Part of a small language model's weights: rotary positions.
MLP neurons of a small language model. Each row is named by its layer, matrix (gate and up: input weights) and neuron, and shows model dimensions 80-207. Each number is 128 + 24 x the weight over its row's rms, rounded and kept within 0 to 255. Numbers have three digits each. A neuron's up and down rows have the sign that makes its largest values positive.
Before each neuron's rows, "fires on" lists the tokens most often at its 100 highest values on Wikipedia text that the model never trained on.

fires on: ":", " |", "t", "|---|---|---|---", "|"
L6.gate827:090122130118134103129109127146116133110111132129114149129079096122145127156118121153075116161141115112142091159119121103145134113156112180091153115153162074120109148107088086116117136187112160114200110156133148083166123165111154116059110121178112191123174067122149150148083144122118166131103153174129133122125150082077127155124137181140144125153137076143109097146172123113106097152183
L6.up827:114146159112148119118155136138098152124123141123140123136093120102135126129103087139115154143129089100170128119156118130135097123152143133133119149103136200145084089149133097150121143117090164133167065154097085159108140154123125134117130116112116125144143162142086154102104144091120111192142140168127124123092139160163123160103122152133106128102156121114157119063124096166120123103140

fires on: "-", "ic", "ical", "b", "ou"
L5.gate632:126096103113153141143145092108135127144142105100114096152126126138151109170142147140147148101158133122141105109148136111103140120167099161141092095089153157070128087130125122163095110126117136129128121091147108103122176114129099131090123125157133099092132163112142126117107035096113143129116136097120125135092148124127128158139111141162144100113087120137120153142112116132109128155133
L5.up632:131080136167126163108077141108127119141110090101105138162113126137145121150121135116146118068167120122105113100130141106147127075086094098115157138122134128095127097103146182156123163160100142150095135119082159107090170131117156142147155129109112165153113142160092103153124130114127106109134105101165100164102159102176112075129124141138132121087146159140141172109111134132124136137145

fires on: " as", "ed", " be", " out"
L6.gate248:134087142120144135100099155126126113096063126126043146102120113092104102142155157116110109150122110147122132140140132088127107120085112111100090125067130133174064145096156150109183123116129135131092136078104128150151129121137152181126145118089107154175115078108101157124156108120118101117079122108145101096113113143164127121124163155182129149121120111144161119147075115139124113138144
L6.up248:178076164123167091140099173094122094098126130143130167131143086128093100106146128098135170116145120159136092122149089138126133123095103164146129113098123118165116128103115114124124119095142123131102139119142131115140131109118131143099092139142131113096106099123164123138175208142154133103096154141115151087119124119129145104144156110131131157111125067179177109150152138113124119121124

fires on: "r", "h", "is", "all", "ill", "el"
L5.gate651:104138134093153100106074128109129098130140091119159117074141105125154154130142163143153139135118122114125157148135166133133109126154127152133118135119197106115143096149114133087073123102146102148109094175056173146093103108117142110147143097083121127143124110110126131130126139140180157112103127088155145113144099115075118136161152113140153082128155124106147123142138190137090091118106
L5.up651:162126171115117087152135131095112131109086129115095138093127118120136104136145146133106087117114086127132140182127091116138145137116113120109101125123137158105084164167115144144136139167153155096145124153157108127111129171118136110164157123137170165161147184120117116146141115126084132139103115181103105179116107071108141128103136137149191089123157099149070104154120174083100158153134

fires on: ",", ":", "."
L9.gate755:140053097160120137127145135136136093101117144150140132126103157176141176126134136113119135106099122130133125123157132159121158084116103125110139092090147114068124110080192129131099120106098131107116117152120130092158167159100072126113176075171081140117115164136126133115133154128137131133119067117117154104169142074141106150147123116153118151137110085121162179130175122189155078074142
L9.up755:155098151135118098107099155154116136140141174161078118141154119154107162123090127105128147146168130110150088128131165109128144101139102110114131108118153139094114139176162175146115105128168131094089125156156112152137122154149150125129119135119072126131099140147097165133064132129123106131105123099140078103138091118141153139129177162142104091122131119179094154135133123121120148148127

fires on: " than", " over", "ow", " around", " about", "ove"
L6.gate314:079094118135080116146123119104137130152112141182138147152089089127106165146130116152087083170126128133101124150127140112116110115140102111113110127078152121155106100145118122113120107115113140117095110138131108127145129109115118124169124110100115167109174105122117177152192096127149101151102156125139140085135111056160141101123120151145186141159109151106123136109136156120070128138130
L6.up314:116148121146103174123119098122141146118126135130121100103106130163111135145118138188094120136114179151132107161160083164122110170108136133156101115101125125099113148112125154107087114103134192135124140140136151111178133142143166162115111142116104152116157089117114188120159109141103114083116104103097126113139125142120126103127136115134153119127123113107109159121140154091065171149183

fires on: " ", "==\n\n", " |\n"
L5.gate971:091125128148132136094114075142172094159099136142096092098145147158166157143128138155108080089107063154102122119148129134136144138128140163136095138129158093110126102120122116127154130145122144172126140139137147098109123152109113116131130112106156163193116141117114134079107143081159146131122140128148123129178096140126141107160104130105121107166089107124122127125114171154124157129155
L5.up971:130147171143111141100101156099149166068115131140137099126119145142125138127123113183131120137170127105114145083127112128145136136092124135149165101126132160102116161081089088121065136134112150132125125107121144114143102142137105134099180136107123115123171112125116116111122128134125150133142085074120143172141113106128106100163078131136104140149131179115114141158121174135144108116143

fires on: ",", ".", "j"
L7.gate205:093089112129111139099155081129144105086141152166081134130126101157117134169117111091138155103077093139149140131128109136125158146132135091135143109129141149092110147105128120125145097163124124102108148101114092097117146158119104137164161120130130155090133140158090119101100109123126145127162110109140106124137139150103136129131141146149106135149177141152135118146137115106136153154118
L7.up205:141119120165135124158086122128135164146152137159120119143092160102146113123117139125078146159131119107144219140129152122147137095111147117131142104137128142108095087201128160123136115171175113158118111140132090085080084095131117123149137152167109130152127126155128172131102123103152131126138102135138157116143141143151119067146106155118178132135159130142148147115135133143123127116124

fires on: ",", ")", ".", "\","
L9.gate181:194134166151080154148162109125139128115151133147164170124103089139144085139144136099121127111110127125158117114117129120123119131087132077079116126108130142112086098092171129128143135095117142129140139147132141126061142166127136130094129117175126100151110055116098107081132182118161127124125119133121133115138157102129084114118147148173128107099090121091143150121085105111145100087131
L9.up181:123137134157141149116138131130124152092137163120135186119142101086155089124115100155123131117131135106146121124147119137138134106122101097142149117093129159112173121119146142116081091093157095102140131120132101115127127146122089133149177104068128136140155155086144119134139155127167121125132157146136127141145119103105106119141115130107177120119131196108103149104125136136112127097128

fires on: " well", " over", "ed", "ly", " than", "ver"
L6.gate471:100130113094121165113142111103168074139093152153128174161179144180127126112116149155111139111084134101131072115113096131123084115162109161117160105158138110142110153095158126127105129097135140125118144101066110096120090128095167116096097110103139150099170104138104137160130124150115129127157089170145162149131143140166129165122105108121158130176087101125144104170142116107073164112109
L6.up471:088106134138073129084110076141118096179099117155132093134150106132144153114132135138095161125187090144095104117147107098124127133122134146148139132100142141137123098127103159122105138129140156100152115132124130124152169151087134155062111119129103102124145066112106156120162127126132154136112138115110082111117145141098165134115122142147140174139147105120130127134146098129135128139172

fires on: "m", "k", "g", "p"
L6.gate28:082176120152126101170146121124127132126091114147195108133152086099107153139102102159112119111115127118104117139128126126142115183062153135128155098120158136119098110128121095147166097119140110132117097113144169138156125108168156144169148172157135122118114175159106129128143176136131127082068160118148118113106091142137127113169124148147132113139165144102113128115111126129105119124135
L6.up28:146122113136111112086115156141129134147137141134176122105147136099123113107149150094137079105119115121145143123104098076149135173121127091093165149109108071153114133123125155145111141121134132183119133097137124118101159124114175130107105135130195079139150152090138159137066134120100126099152135125157117175108192111105166140154160081099158164152134095163114121145114128148139130131165

fires on: "are", "ar", "-", "e", "é", "'"
L2.gate755:124155088159111116103124122095124109093114118150146121126123077128092144122129146142132141090119117099124118099133134113117181109133130117112128101120150110171123093094125160089108149075113127103149136168117109107105147151164152097175155087147120151122153106103125150104106120171127155132145153121172146152137142113172119131130152129106141118159120139099116135156155166117105124114152
L2.up755:153132110112143152094079138132115114101098109133112115104166122151090145143142116194124175134166085083137107105140132088081139121119114106101105086130172153100098079109111111095138161116140131107100157165091089123139112146146112149126154108174131102112125081156162111083145127182115133153135122090144121125122090119172098101142104172119137115154124155143128124162122105102127117123157

fires on: " ", " P", " go"
L7.gate452:109066109123149101100121121147113120134100147105126091156153103132131129141085136128148153065105148136107139112149136169128131150176087127158125108148148138135125130126085069126115168124125103150128131093154119156158140171160135116148154129114157119151130136106137137105109129119107097190124123168099148181135106146136175110112136166182173112120103128133126107097104143168112163135125
L7.up452:118101178138137128131106136130147135130145208126129129158075108127136189085136160119133113149171125114117165163122120126119079158070126163121173126175192125119120155143160113141088110142124139100122142142132164125148151104120098154148130067171108142126173129119175110097133143140097119132172100095109164149159133091219106148167120121136143153133108133136097148139136125159153102119107

fires on: "v", " ", " ev", "am", "on", "ons"
L9.gate784:106122140129147169139108115106116125173131131140133129104161164102143141151102202158166128079104066196072146109155100142151115160148157084166162133118158136134143147116132113135136125125124142131151085132128147107121128162136109162100168140095120109137145104105120143106137159114165083111148121141154110168109165111115147142130155122121106075125122106163107115149122116158114150113118
L9.up784:139127116092114098107156166153093125087123166132092125171148158115161142138093154168091116096180134138112112131121133130154179157156132138129083112151125120155141148116129163110120108140091086142124146119153139111140080106097155123114124146140123129123140115136083153120126134112147131115075141147101123143162114112109097088156123165151106144088112149118152088129121136091148122133128

fires on: "at", "3", " an", "4", " Time", "re"
L7.gate736:141104138108122139162136166123160134140125168111130121153111108152130172138151144141099104053160145109177116164077152132120144174095165141087142133162112172119082159147156144170127144152130098138139130147125137127169096098153126135129136108151097099134132117083164176109118137140091095161156170135115101117097116134164126113111144123149086110165138142121049106119142135140124141130095
L7.up736:104150149137105138135174178095128136143159130114129141138114132119116162120105150112082148135073142118130067145097152137141148129112146137131169137135134159124130107101082157165196108084137135128106102097115140128081135103124166144180122133065119130106130101096127139128178151149078152110165106116070119130154123101115109103096131153138139104138146148128123154101106137099164118141118

fires on: " a", " the", " an", " at", " its", " very"
L9.gate223:125125116144146151100151100109157110098164136108143095129149161122157117156108093134129123111086170120118129073070159144146152124125130149131159121101172126159111124129136132106110132124136117162087115137150120155093113146172129146111135158160071121167124134133120114143131099139142147134087141087146126103103134124091169148131101135107089115165152114082121127063106137132109118163132
L9.up223:083122133122154142146163116118099156123102099152102124129143092124131132142107140070125148141104138166126087084114079128146128137107102128122126160125111174182121106125092128093127124144110138164084159149133158121167112185209142132077111140148119114104135108127140178086125120124105093191117121101155099156121143098130137094141147109124082100117140155130109097124115116151116084143137

fires on: "-", "1", "\n", " vis"
L9.gate707:098155167097154130138123096121105137129146135140165166084076137106146094131119183112101142144120127108112184136118174150134147098115109139133136115179148098136146127135139137137120112131155081124160104132108137166136117153105110121149119111138101125138170113114149139148120145151090133137135127124112081124134104135089110130157116073128107138114108121155092186170167174203157098136152
L9.up707:154107124130158150144188124096120141145174125101125152139132144109107120114152163112125172156106124102152120138149146104127119122099149147133110145141101137090089147139142162092156122130125153128103121152139143150113097159129135116165141141105101150121139128089090100104142147114116106102126102108167109092131140127105133153145129138114185127157146149138136123137122089140177122109088

fires on: ",", "-", "p", " and", "il", "b"
L5.gate517:102144137131143144116147116152124126163167149132094125161107130103136065168141094136145123040129125122144156101159130110143149183195128100159126101111120133139108080092110087101102140113157098125065138128167142131095127107120135123144123134152130154136124103092156115147137087097138129112148136112155162148130083103122156120149113178165141148143122108125134131138084104113130129133109
L5.up517:128088161133169122114111125132135122182114146181155147105120117122107106149125137137164119139097165125086139126102158129104122102130136133178137111167151156099066087143130128117152142131122116119146125159113132084112141116127183132146093122083110130144101094143120125103129146085093127113165160137142152159091113130136139118120126140156159165117102125108140132115127127131145101090107

fires on: "is", "er", "ass", "in"
L4.gate775:101116143149166152099114158128177104108088139154114134088109137104117082136118123137107185137134107101098105132162095122076139106118116142113154143097105135134151141157175133122163129117123105143114118151116080110076178156171138110144097126171142125141143118113182153115120088167095144088121112143146088114157120132137140133098119114143093111126147132156134116109129113137093111136150
L4.up775:077105107101127121094120178095126094116138133113131090113118110135119123108100131119151130101156089073101145154141102136088181106158099164167113162114155170127137140129168124126142115092131137158115119099117115109107130184128182152111073109129135132111126163117147126158121150144144108179084092098155121131163132124111133142138083122133110108122172163122145085151130142078102119110156

fires on: "s", ";", " information", ":", "-", " series"
L2.gate1061:117166111089108145157113126131145122120114100124108110137100112128145119119149097154125161091108083063110099132159088097116096161163135160115122137126124154107181139154125107118064173089110163107081117134117115090124131102142143147122148102147114135154106127095061136128079185116112161119109104104143135127173110156165072128101129140132123151066112122111121114125111161095142108108143
L2.up1061:080117180158123108164138065143183150114131126112154154105114124119144150119125130102148185127131143103164128106133131128145114094103157122103105136211135138122117162105130136104095133105103095113110124095178135130128118103094096142115107141120122087143094154103102145111123104147126158122141139141145137103134152158122121113106150157142126132086124121118103116135110101139164127130135

fires on: " of", " in", " by", " the", ".", " to"
L7.gate1267:168086124156112148137166131167119140123086143124143157140130157096155151160112126083147137157128113126119130130103093146138169118113115179155153110120114113128159131126169103164123122111129132162153145153102107182139090112093122105107114113139142135137132130123127171097137127099098128136158122116113105146150115108176098096143095124116127119105159116093137105106158093129162139123140
L7.up1267:122135150138104136137088103193095068078102143109181144151141104102123163110102103094112086144106106107135129136099120158179134099085121146115114134147130136131121122130126151112126095141111128097126124134136121147118102158119138157093088173105117148122112084134105206084120154115126117128129113092112106129121114121095128157120176161131107103161103105124123186141132112105171179125114

fires on: "E", "es", "ace", "se"
L2.gate187:137112144159115084122119163167137099153142112160104121115126103161100162129148114129094090121174162141170117118111100114127102095102163159092125117182115088132130129134132083100132138120137100130141076130076146087119111149168074143153122101130087138156114101144117125132146111150087120091144152149120147167084145140118094110154099133155107122106133138155088132114129089108146125151129
L2.up187:104164136146117128089132126146142158169161105122139132152146166122095158139173156119118151098117130146134112131124125121091136139118155084083117105123092084133142110110156086111153091151166156135117141154099133137126133154132134144146172128102120114149137172115122081123168110105144146125114094112132135121121104159105098122111111151125157125119096099148129191152137121174155164098116

fires on: " /", "av", ")\n\n", ".\n\n", ")"
L2.gate748:072125144101082122114128155155149146158143149165149100127114119108144134112150175108156140108189143099131133112130157129138125130131131098122143119169153156164141126144110119103128134113123108144160114094149168162103143108186143139126132123131110131157161086147124133144107098111118169122131109120146095116157127134149097124185206132125118093114119190138129148115148094153164075126099
L2.up748:133112138095132094100140140113145166122098089157139117182152116128178104157179123067086076113128140144111090131146126113122135131117107138131120119144080132149113098123108140141084130147122167147152146156092136105156113100172121115110108131131120115168126102107098143153098104113126117108145107120126142132125098144153099149158142103152108118122095136118117142127120077154160113104075

fires on: " |", "ank", "l", ":", "im"
L6.gate680:128127132088119129150122118127123116105134162141094201113088078148128137144106115150092141115107095112097130099123162133101105145140111182144171157151125123124165145098100102154098142148147161109134121087137102140143141131107126137106115133083163130148128123125124148160122125119182168146157134127154162116074123086130122089125119133113146115110158169087169117112145157147156154100124
L6.up680:117106168126150127097096119145149145153107133134147158134119081161147121157117101067103155132082093105096166118153119153121178130154136135084084144129111124165135070101175151140174147151130152132114081117112070122121116144100130134168134136097141146137164132097089162143140127110117125182141087131115166098117074103117107132146133142109156109133126138183162132125086124151087113112102

fires on: "ro", "s", "is", "ers", "ass", "th"
L5.gate1277:164094133162152124103147099124168131121111135139093125145099111156118139162083127154138113170144152117153117130145117120113103130119112165124072141095114170134156149107161148110177123116101137127115099098140143102104140126116130137129124115116131159138152114134146146120153033107117126174101093087163141151121088155100124100178127135161087124143166166078147143088130137130102128118113
L5.up1277:131097129119145119140140116123097094073081120124093160098124108106118157092109135099141109192118116088104132145111100119140141125107109153146108127147169118126100161132115141138143106091147092132087157113095112129137115161145141128164072096119135151145105132078133136116132122150154109123143126131121131131161119131127171135120159112114104122085151133117119124124110118152110126132151

fires on: ",", "),"
L9.gate560:140101152157144158127115107079174140125138125112154112126117177148084165092173118122145176153091163141138088127130143117132107126134119140120121126127150145130130129114131155136131161097151125146112151155131142096135127124088181101107140162092131075128105134158152126146124103128115129165061127127133107123118116074135129124140151168104130120116122128171128110155117092122132120124113
L9.up560:172122158124146153126130119139120133138095148113134086151163118141133165110125127084131093112135136156121090094120152089167103140160096106164144123113126139099147112113111142165147122115158170121133138153166124123120154149129130134100172114143115076137086126158170131100134090118131093138085095122153139126121160093137163145152148171142125125127157111186077097153129145151131155122157

fires on: "-", " series", " character", " |", " as", "|"
L2.gate1133:102158166146145129134130130149118146099140101153148128111100093149124080094176174155097126100144125104169138115142151137100135175137149124134140134144132139153111089083101150137092103159110150078091139122122078155119105108175121143145116087124173130152145162098118171158120137090114113109081159117161114113152127193124135162146095117141161140126147132150134101180137109121129129117151
L2.up1133:073133141137111088115136123103093140117137133117156165116133111142110171146134156123106142159165128138136112113111097137148143169125141091101149114124162128146140117105097180153102105157086135107085107116154097112141129114160131171135113123154135143173113117094128152136140140146142112107134124148122196145118125154183151176134115128167146104106136126132132095088129121167177144117118

fires on: ")", "th", "ot", ":", "m", ";"
L6.gate8:125118131137115132124096125151139175149119128130139102138119125126121148113098123116120131096131088079168139142128133096168137162111111124135106179115162161115148118140140092120153155124126125135137123169127170099126154085141116109138169161106128074156188141134115142125090136126110114102113098167144116146148121119083124164092116146160091109110130097097111123111142143093142110091117
L6.up8:106143111116113128144152099128150150170101132107120112123133141095107143085139107099134125121124113101170147121097142144132109162122101093136068119141157091089174153149142157149177109130156159117117161170167111144138128143117111119146106138101081085103114166166139126112073065128162112144119103142183145144132153128138139150112105122142141108116146103144141077095125166117103149108165

fires on: "ig", "el", "op", ";", "d", "ot"
L6.gate868:125083159127130134147097134123110111117156160137096122125168159098170155082109119108168133104125143122131095160144165117117104113130128115118134109184170104148109137103146150128151128125094131144123150125124151137121156094127128153126166132145142106108160150110100106121175138127170127134089164103140145137084165176157111128153147174103155168137132130130088122145081115132126099137167
L6.up868:133159066106112101117118098147131142109085104094142162111139151133130169099133104140142125115091130135131115110136126124127126147156132159151140119112140154124082125145160152179118116087165099115112154159153122162119127146138133149162124154147102119131121087106107147088169156109137146120179153073122142084097142125106120200151112141119064132107113122127097126167114112135103099140114

fires on: "==", "-", " vis", " |", " var", " and"
L7.gate1207:135126135158154133125163124119103099105150134089141116103110154106153123130140124123126103104104123115124141097074124153144091134100141103116134131151106157113121153130154105121131164148133107141118081147170111099154108150126122141130150130163120080109109200126127148113160113176096107117174143109102094157117095144090101133115128151165162153102146106126068143150151161131140128129126
L7.up1207:140124099108157125136136094129137103137126130107124122122104151155084071114093158151116115114165093089120122151135139092079136142137138136091136156152123144124125152153120157066132117141132148127094106081065120171102127163126147140102144131128144120115089160190115135080131139136148115162130134112157139133084170129156130178121130127166157103109156130136163128122120116158135155160107

fires on: "'s", " the", "ir", " main", "ose"
L6.gate615:161112140141149149148121127121109083125107148135124126119114126095147125100109104113104114153120164130156120093134138128167116152139150069110125128101093153136129136099137092158159147155137170119117095097173094125126079134129117121112106129082091103133122110182105127076155117146100144142160095143120100121098110137120136095114151101130127124131107217129128109142193144096126135142178
L6.up615:136154119172125101140141122074109131123106122152130161144111113189123149135144140098059128114099114105088129150069126143138169169116188095139134134120134095149144151147135131165133140143159109173164099096127134114149171109173108087133123135082112157117111079184110104067118097144139127117100103111120108121145109090100164130117128148117178109066149129121117154152151120206088114156118

fires on: " original", " final", " new", " Final", " Roman"
L2.gate812:120087140113107171113134124157095122147119115159116097132112159096107132151130157186158131131128104132118095154136109113142107121115097135148117109104155135152124190123163133130126120130085132089100115136169123115142105130104108074138133162140125163131147199102132155113070105153133169144151130122161096139134123140139101086077154116156145124102142150141124105106154137132154126123115
L2.up812:125160143110147151096127103153084125160126115132103158123115134110132099181166147157125119121108105121139126148141124115134156119118125151122155145129113131120121167120137133132131111136072156091148115138148161113122136127114128092133097170093114163113154160108157127082087128111117146136150130083115125158111109157158137128085146132153143158128131120147140114104137165129136132140149

fires on: " at", " down", " up", "ed", " as"
L7.gate32:113108111124130167104093137115106144149115115140097133094159115119122129116112165114133124136085114146164122152129144120102170116091108124155111095133130167143128146122178127129133133081147120101096118140075125179144070120137134141125115148118127111106137129147103084123106133085125101124091135121133137099102139111172132122154112107158147142128151130133084134142137140122125104182188
L7.up32:141119129144152134168151140123107124120120096180109111109105100129073123169118118146105115135141076092124131147141161154126131148160078148157154099093132098117140126164139133127131134132146128107093125141114111165131105156144129139135116112088149156117089079096102140140147162136158093148104133090124088119102158093109145127159159097148072102100113168171141099142123127121102132106141

fires on: "R", "p", "b", "B", "P", "m"
L2.gate733:116118132154151159090149150159139115138079082120135147132181078131147116172133128129141125128162121114114125156136166158151167108086135109125148131132091118115163115172151144139154166117138122099147112136088123143160132126133148132148058110101122102092165169152129144150144123119129121084111120141110127158109138097079151104132108128080096097121131134188145119111124132115121140133137
L2.up733:177125096135127149069145170166155099137102137140175119105117119126161174145113135107159130112126162129157124160060100150152157129091132142098148119139119102147167132154137118156140168131145114134110116092168111143118089111119145143185128150111154128150081106104136140157112099133148095137168133115142099124163112109084132117120104144105104120133161101174095118152099131156101160090165

fires on: " un", " Un", "uck", " Peter", " Count"
L2.gate51:113111116120128122136091167138107051118116153138102107118164095183142134133083133107145120059148137113159141092144134161149177164145122165155148122159166126131153145106110156131114162081152147118132133151131143135131115101116111107129140183087122149158115136131120163152155125117133092142132127133158103145142114102170134144120117111124108143101166147107135139149172133096109162113137
L2.up51:086069156079131137118130150123133130110147129131129127147073145123143158114111151113136130132150142125139126119122118179126123155130082110157129122119138174119117086147156126133127150176131122114134171137132123094177124108154127107156071144144116139168124133143153100134138110123134117134151123127101099144145165127107089109110152143159124135157156090139187160096117162110142139140116

fires on: "ur", "ar", " gr", "gr", "j", "."
L4.gate616:104140152107116143097127147142149121139150104126128112121148147095104123151109151161105154165099123146175130141117120126116115150098178112144136103093125135161096103088089150127175130148125145169123126138120121151164138167148146112141125120136102155161069193122153153107149102131083101138105097137154131111136134152120108114081140105121109168142150112167140093157135097159148128130088
L4.up616:084193133195117156144083100106118137111163139125128135101118125119111118112109139117110144115111145152161116145136118120152047070173160124128156141139122149143144099134157105109099119155130116125115073104154121156120088138140162158156139126131150138145154118153093147156140114117105125163123113131170114082137146105108155094168111172092149123171126126157169077140153158128131109106119

fires on: " a", " an", "ar", " any", "an"
L6.gate1188:114130109138115080104139085119130112157134139129151109095114139114131097143134114119152130129132105109103086100114101144129144106127138108108122123141126103122115154092150133121114131130110124103118085128123128156143132142128097111116107144107134152136146118099121144142120107145181120108109158156152088117175084097126155119125100104135117104151128151124138117092091161125138148138176
L6.up1188:114126119129123171103104152157141119101113126099155121163119152128140138140101141106081138155131103100149090154142081122142113098166131121146123152118195149126132134108120178128146136111141110158133138104124105088165139146168143078117099129136110116111134136104104134097126102107108120086128113092146099173113162172151158113134151132102130081110130159116107128136131087129080148066162

fires on: "'s", "ir", " June", "201"
L2.gate175:168132175120137148141141097145129124134114155136112137147147113114152144096131131097168115169145154093134139107128122090190139117129146112130153166104102135164133150103146099125138090101110082114132088109140158142120119098136140128091097112093107116099068072175119142116107137124132105145116142128187098136127139118127149055095131122130128109107103174152118101147175122088117138116152
L2.up175:170152112136186137118129133127137081132153119130148153119146160139155137109116140142144091134159118112143097107157118138127110125128156132154131129113115108105096128146140113122101110147143129153151137120157132163100110136108169127170158103148166096137121137123145124070149059153122133109118138106133088145099066147111140122136130157110121124117106168182123093096150141149148105111182

fires on: " well", " and", ",", " but", " However"
L6.gate27:111164102157128122130139102122101118097124122103096127117073126138150144115075081115148133110147131117125108132167118138161103149141146138128100139095133163155132142131087133118110115159122156113100159134117134108150103101128109156106139166132123104090135152125130184152110109144126106131130136187124125126109093096110113105118075121132151087105123139137130114097209158105105141127140
L6.up27:105175160120126136133132149076125135120108113119135104076115125124130118126103132137112154088085138102081123140174135113159122161098144101145166122138124142166126150147122157146113150169105142104141138128155110079156078152095138134146155128122128130113108121110121104124091106094105114121165105090133168109113069127130134099141152146138176110125153090124146139141111110116134123097122

fires on: ",", " However", "ile", "though", " however", "ough"
L7.gate978:152151110094099141117162128180139121093106161157113104099133107117138134122127134117145097123131138123091145141148171174113124165153124130136106109122157112107114154099094061104113108127088126094124135119123124174119088158140159147118099127106098105104086160120138201121072140117159141145140135149113127085142143115093105082115121133137101161156163161088146120089139122091111117178154
L7.up978:135149123110153140148145128119121140154131146121156124101126139083112116129119117117078148138093187140130138115115137121132149185096131134126132125149149105107111180139148126135121142123072132134117128164128125144120144105087180144089147083142135124124128120138165089159154153131134135126131111160109156089141118116079128075130125098105142142080144145141126119154130127113107082155149

fires on: "\"", ")", ".", "$"
L4.gate641:136113135133153115132165053114147111150117172190113106164122098113136074166133129059099145127091136146141151118166091097107140154114152105111129076155141144105126131145147168166152132132148146112136168156123152120076123139125130120123121084135082109108136125115110106134127110122168134107130098114106122109098109118103151107149144162152104148110143156095141145126117165115123129129097
L4.up641:131091146128150121103096138146156067119166138159149154149132096139154125152101145119143153143110114120143115090165100102110125151113130106165153123124128139124168148128105142162121156154158085126091141151094138122112124124168135112147112113143133125138100167117142127119176080146140113122069135146116131150134145098118137098111153092117130102066132131126135117098120114137099113096140

fires on: ".,", "ation", "ars", "ment", "ations", "ult"
L2.gate202:119118117095086095099135137105140158129126088155159081054108142107146101135149145148131135136106110115137130143103128159127128191113112126157124140097145094096117111148121164118106122099109181116140105110126125109100151107111114145133106109123091106127126115170099148162070150119136152121113104120132115147117120093106139161128118181118110133102104124095104120130126131140151103143123
L2.up202:112130101097119137118115125145137121153137141170167083118141141124120142103147085112147101126112096154093117129106124116129116152118149108121164120098144107146105131171182135130162143096126093176135114146111115116105102099159138148161125147150105097087099129104123115175122152123091109141110144148134101142104144114139137156116172100142075139135120165118109090163099163158146135143114

fires on: " wh", " o", " do", " dem", "unning"
L2.gate328:091133128139121135074141117170105138136127139164110123104087167109147098152131109163105119158110111136142132154123127142156121130090123128172116054094136133126155128124091096099167106090115164111158131106175126102106129176123140129128128137072100127088143154118114149163108117146088131119114116136124155175127126128099072141135174117163164119131120153145147112115080119164139121123142
L2.up328:129135095141122125111183103115110133122170117136138146189118131141108089126122126148121098141108164132122092107128159169085122129140127106123150116108143109077123131113116128107145129123116118102110150172141113094180100131097144115149092143092100110136127118119132107118140147161100082094115084160114106147124099115104145097093138154107128114189138135106151092205094124144141132130093

fires on: ".", "y"
L4.gate540:138132120075132134137135137163129147130120124164164125129105155117140118119093080152129121109129077087123132141137140117140086085109125171146095121164157131110124162145138115128161143150111146152161122144162110108122141133101119111147128129133131142124131113144082127155097135166137146140163116112127137135117160147118092104147138129129120120182117137118175139136152129148094104160147
L4.up540:127115108154147077090120139151144143135088144180098139139187148150127155124103108103152121120120150078127122140121090147133154097167175123123156136184140129100163074150179190119143130120111137144120101121171109119127130126128088086111149149126108148114122175179134130100114054114101112150108169073106103118090117126136145154096116153143127098119150067125074113126103113109123127104125

fires on: " them", " him", " where", "ed", " for", " with"
L6.gate1267:116121134155177105130152081103153135118086173110106098134093175116111119116144106126105100158115113092130090137056108160073134071120100147094160129093127131159121102104147175163148129119108113141122136117128126145132104161135153161154122111151120141119157122140120120140120150101117114113135144181113153104121153077083132142126149077117134128098094124111135127118150179122150114092116
L6.up1267:129147115097129112144166163145123142099133147084163178154109151105137142095158151138149179113113133131116130103123101161115127102146117173141141158143081134122112174119096129146114124127135093105125120094127110107100128176137145118107124145161111171126128113088125122136110106140141128107134117121120117170130096115091107135121110124149111147152101146125145085167134102118172143163117